Weights of a small GPT-style language model, trained from scratch on English Wikipedia: attention and MLP in parallel.
MLP neurons of a small language model. Each row is named by its layer, matrix (up: input weights) and neuron, and shows model dimensions 128-223. Each number is 128 + 24 x the weight over its row's rms, rounded and kept within 0 to 255. Numbers have three digits each.
After each neuron's rows, "fires after" lists the tokens most often just before its 100 highest values on Wikipedia text that the model never trained on.

L7.up681:174087145084132136125097108164139113095109130123122164132106119143159166123100144126111125136092149121148102132155145156166154119134151118208172147098160110148121104069125146095115184144140173125123163123140128111161153101106102113141132142112176086112133092151156138171140143124072099117
fires after: "\n", " |", " (", "|", "."

L7.up1682:094081123124115134079117118127136143131106166090117157147122110088102125163097129118074146139099167145140153167144129125109180136152092096173154094098120134123144087158126161124164143130114138098163122143130103132147166097144103112141151129158134093166161139156145113123159157131130073141
fires after: " |", " High", " assists", " rebounds", " Square", "–37"

L7.up1104:136145154162137124126110135148119137128098090144154099115168138130118136098130145107111137151131129127136154088145127161128143100153114147112158165127128137133142175173169118149157138140121130139164079117096165103116139112182128138138111135093087188130070133163112156136104112122110119114
fires after: ".", " =", " |"

L5.up1067:121101077118149136099110146126159154106145111121116121128158137123180151114175099151113122147159148098118117134101160140179184134193126122135099150148140171139194118134119088169141170102131101125150111131122142094150073124088141123101092098120108110115102064143120154133149105163111145153
fires after: ".", ")."

L15.up1770:151146131091101133112080118062138138162158162102116141090102139123178104087114086108120157166092145144143128145125163095139122155169148158114126165129110139114141095146139113119105128120153134146147142138139097133145123136120129162125117117118114095122182134135146072148144115112135139154
fires after: " |", "|", " the"

L7.up1207:163135138096136125185110160111167151131133119133136117154164118157156100161120163148150148191119158096105106144140134138135116143143176125144102163130124106126126121160140098130093134175115121132126108138127164116130161142146118141132130151141051081135123153081142081127122084142139118113
fires after: " |", "|", ";", ":", "\n"

L5.up740:152111138134103130115086145119124126124091140102102139134145154181131145121175122104154143140152154089138140156090171167111144156156146108093124101120141128143119109128127103115132125139139086112148138115108123119124173106070152103095148116109074105124120122134097168094106136142138125086
fires after: "."

L7.up1694:126094125102122151173162125119137082126110125130103149121133096153093149104128115157152139144167126164126117122112121140132158119128124174165141084093126146090144127148112146114145132136149136101129120088134147125097135137142078097125142088097121133098115139163138141110102162158115135105
fires after: "|", " place", " Championship", " |"

L5.up1573:111108164123095176179126107101147156146151168127068149123118122159128144116124065154133085135137122176126097133110138146163142110134141135137136118113114137123119102100130085118158113088121127158146137132163137114146114118107106116144081127124101128148175146146151105109129128168110143105
fires after: " |", "|", ";", " chart", " (", "("

L7.up1183:129098092131166079164112100096145147163149157150133141116173121088116135110100135121131134114128113134126123145125125099143137127103135126141177113139127110189142140144188125132145151112143149079156181158120171156140133096119125110107131097131103100165178115149130112154126142130138140094
fires after: "|", "\n", " |"

L5.up1371:124088148090109154186107133095131122101125126102118128154164119144170163144177146145119122156142131133167131120113100146133114137138132134177135153173156108148189141180086113165135134111142105149165113096174167106141143122154138136122119122163158121119103111136124099104088124134153146120
fires after: " |", "|", " the", " a", " took"

L7.up1551:152126121130129115136138135141130114122147103084161108132142149121134172155155091106166118146188154129145113079119111142178146148161140115136099115134106107147114101170107128160120124057179127141157116118120128128096103119163151107114102150078075117131124114141165097136097120098151169137
fires after: " =", " |", "."

L5.up577:153109117123116118175104097130110102141136107111150118078139110138116142082145123142123087156172142170104145151105142125142076088147103148144096075141139128109121135115138123161120116137159135121136124132113125139144164109127128119130140113131101115140110096136139173130146168116108116133
fires after: " (", " \"", "-", "—", " [", " "

L7.up588:092138072138131121124124128090137144171135130104121127138132117124121127119124085113164132106164175126168124068128142079120183121147137160091148147166081126128090109120147092072098156135133112100160127122114096094097155087157123110159174134105090100126119140150098160191122111085141157078
fires after: "\n", "==", "|", ".", ","

L7.up86:091121120102117126096125077074131105151109118116166108142112145102099112124135152113143144144102144147116125152133136099140106094102155150121126137129146120158126117125132142116088104081154108112139151104110105143093103065138091121104143123139167147139148118154143138107158207166176132172
fires after: "\n", " ", "|", "=="

L5.up1500:116075154165146121140152111141098113101115105111114140130136131147135106144161117148157123123152159089132148103116117156159139155118119146115097093154129118135167153121153101131132136125144115101140157097156148114111128154149179167131143114089109138085111122100131166130122125144121140125
fires after: ".", " It", " He", " The", " They"

L5.up1115:132129123110138142125110135169145166137078167155167150102115122115147135123164090174126128141148134149121157169146167121098150142125096169152137131132156150122094125107129111151109168172130112142126152113160115129126133157121125125154134089058137151156074135134100159090113102126110138175
fires after: "S", " the", " number", "The", " The"

L7.up42:139125153112143118149141155143130138134148093147098154117115105119152161146121179066121121111108121170135135175124115157164126101196094111182112155161173106113152143094096143101098128165112130120111083164123157124162142131138084128117081129113122116152112108163161142146097157141081148126
fires after: " =", " |", "."

L7.up1496:118133104134179088137113097145102126127140126136126093067148125128126129100155108132109151114127180168106124107089155150152137108155101128162142121156115084158157181107110101130135180064131075125119118105127123102139128120148167115146102110121110089119102119112123121096117081123166104130
fires after: ".", " =", ".\""

L5.up164:135148111116138121118118122138130124122161077138129120063112141107100128142104081153153154147122129091136155131161104127134147105120128118145136157100127150151128123080131120149120149121151173101130094082111108147104112137115165160157122139091123167146113166156120135162137142129097090141
fires after: " the", " The", "The", "s", " his"

L5.up1033:124115123149097099160140093113114103145149153150094107151127090114137107108134069097131136129136115122121128130142170139177161170101137116104130095141135130154113142151100162081071092140112169097092107101125106127100131117140121125140188112119119075151130109111100117158093115103093120099
fires after: "\n", "|", " Ministry", "-"

L5.up192:133102121111125107124123104119150116138143154127087106145146117116090163111146108119091135158114159149114111131129146122124120136145148117134104112125162151167089161134121152100121140063142129124127126114133086149105133143129142136134128082136100110130127128153145125120148150145111120143
fires after: "|", " In", ",", "\n", " Total"

L5.up565:157154110122147171128127145100125148134141141134144153099153156128175153142158126147156059092174121145119152134105156107138107106123131141124104117098115112132157091153106134103163107091149117172148117115130105124080134086120114088100124139127116125126078148137169116180133159135097141163
fires after: "===", "==", " ==", " ==="

L5.up754:123106162137103142169095149061165114135149097106102101093140124120110147150113135114150132204124164147122085100148125161134110132135123162085131116164104152148156119151118097128141120138119099137130176147149111128142124119129108139114177125150116116132136117116166161137115143195157078098
fires after: " |", "==", " Former"

L5.up1337:127134104127133076146107090094108143104118144129182153096131140068172167133142146109126096147108123144123148112114125131134108126144161135159139177080099130136109126204125145140094116142116160169143124087135124100142125136138096137122149132161120117123152147102124102148098158124112135160
fires after: "===", "==", " a", " ==", " of", " Multi"

L7.up1425:105195105128168118136109115112123142103088091114146106109138156140125184107160120099148077150140152117124170087121129142143147148126096159096128097132141143122115131120127131140174107155111093161160073164120140119119124113164134112110142109124077132139110106162169159118118102148120160124
fires after: " =", "History", ".", " life", "s"

L7.up235:156108114128083178146133107083155136143155136125143124126139089170123145137134190173138083096123150121128138132096084104171132107152119148138112114160128104158130136102101117143139120108153081170137086115162164127159130150119131129149123109153134104129137110141118130122131119124135134110
fires after: "|", "\n", " |", " No"

L15.up443:119127128109116108113123131108144128150140134104125166141145093165109132125118129146104094160102124169120097081135107130168124167136118168142131120152123167148140109124132153134122149109158160135098139194148073114099147122145144158123143109148151109147152113065132149148146111137142076111
fires after: " |"

L7.up980:156101142175091100155121113169128106128127150125132144122144113139132131098126168094112119092089124149173132112139120133140146113119116139116168172136125121080104162154177112096166124171105140111120066092124132134120145135143102112148127165113156162115082125134149112125160152132081125166
fires after: " =", " |", " had"

L7.up79:147125072100130116143076096116149114120123152138116151146110129164097126130135140148170111136115163099138108156132130132106127110118164116165163126129133136123095118108140082121103148070137167086123119125167115137138107143104078119189105116152139120101132147194166134129138158167121137167
fires after: "|", " a", " (", " In", "'"

L5.up380:137144150088137098085120169168150129171109156164099101103099122116140122143095091140147134153145130179097089102175106171135135145119101105153143171059087155163135124140122132102121137073125109100123124112113124132120116110151143137119096132123144146171132149108148133136157098125111103130
fires after: " the", " a", " The", " an", " this", "The"

L7.up1090:149076139138137143153114107122164151158170111138119113129124090117102151074115088148105143168115111100125176123142081129121112127103138096172144173155089169143140145156156183117131183141132128120172153132150178121168129105160159126080145108128125115159115150139124114096126108148095166109
fires after: " |", ","

L5.up808:160117145138120130142133106136153134141136137127142102102128131155096127118102096134090107122107157174125093131142139097177140095094139148131103119164127085141121129149117131116132130092205117138129138104162126128111142116138147120120159129078135123124130086164176075142133190124133127131
fires after: "\n", " (", " ", " \""

L5.up244:109075139152130160178128175114139139162167107129141125127169107151087121155112135155100114144126162100142133107104144161093141105135129175160120115155108165111095153131109109157124153129150135152104111163145153124123112119133178130167156118125134081134109130067139112098105101149104101137
fires after: " (", " |", ".", " \"", "==", "\n"

L5.up75:146130128129151101127137165145095133126105150126083152150144157182130127115160130101087098123167172126123150103118126139105130126165115124101123117132128085189175103103099131153131153129165125136158128113100150129150109130096099096131139143145103125103152127150091121155125120161167142141
fires after: ".", " |"

L5.up860:139137107096133099120147129123115152119135131123121106118129101098139138134101121141137140127125125124146147117123122123123171143133134085157134143122169144153124157165114108128128155076133150119154166090135086111141136085118139144123116159108158133161117147167167166121150103136104125154
fires after: " the", " The", " This", " this", "sen"

L5.up1603:086150130100079152131128125115141096122144125079134157139116100132115123129085154170133118200154145116126123142128095137131100146111164145136125162143126133181135117151140131136143109111103123101128103150147124076136146126137116157130156125150125161165168173076140151132141084134177116133
fires after: " |", "-", ";"

L5.up366:125124127114123116140119160113135128121142155152110127120169094118149134130101140098100157145139129128170152112127145114151149113119127118161132136149142097128175134139174119165119113139166155094153143074151113119101103139123136128130120120126159140156145139132098115158105126141142135113
fires after: "|", " Total", " Time", " m"

L5.up776:127169105115092153126128177175131146106136138107124112108174125141141133137123111137137123143120144101124129089121142100142144111138154130117107139124156103126109128148132141100071118156133115122140122112152141088142145116130114155161105129143091141124112097134074102152127080124211113127
fires after: "==", " |", "===", ".", "|", "\n"

L5.up169:097112150120138086134144150122141114136131146149123179101116121126137120116102089123115133157132075142075091136129095157129162110129099101164153134123122164129144159132145090084120166086142131131120129074151113153113137127122109125115100132083125159113101117134153159150101136114127104115
fires after: " the", " The", "The", " His", "the"

L5.up893:132173188145105080122101103131150130151127114119121143093149177150152111106167120056109087121156152127127129113141175127165130149120116085113132097126110149133129133165096103078118127132102126127116118112151110135078127105168145100108130124157172124130133100131166107154130152117128125053
fires after: "|", "\n", " same", " this", " part"

L5.up1202:098112171158103134114147119140120122136136153121098144112206122142156114158131111137133143133088124123177121089144149129118155101155130093137141037170130121179145168111145164127146155158122111114116051104163147099129130105188167118090136107122112120105104164106143121171135138103169133116
fires after: "==", " He", ".", "The", " The", " At"

L5.up510:136134132123137137170105119111130114135095120161150165143121099142131110120131075168169085145145118161131136164072122130122124139136103114159145111151100140122093166093121146137116122123104137110173162151132099129157139148081144120122115127108166192107141120121149160147105115065086130124
fires after: " the", " Ministry", "\n", " University", " The"

L5.up629:138132088081103133121102135150146134100103138107132063122138111109142195073117134133138139124132111159135144153116153128106114162157099149143184101120123129184108104151119157147137140105139141140109135093115127157159166104115133114128139144148170146102087166156146111106158120127133124148
fires after: " the", " a", " St", " The"

L5.up878:174081153145107151170122100086143155148138102140128120123138103162134165105115097141141151147173173154119149134166133127117119114102127136125111127146167118106126133156103126159122145089159122143132131131139156128050137125124149110175134145140112104132151085120147082145107188101136176134
fires after: " |", "-", " (", "|", "\n", ":"

L7.up1146:110104128145118123093103132124154130101130166104174122126102149112115130142130143081120098143116126117137156150131119136147130114139112127126120161136108132157119114147120197163164065106119158124101178143128129134160161122149131102096152114151136128160095136138165084103151115137080098158
fires after: " |", " 0;", " High"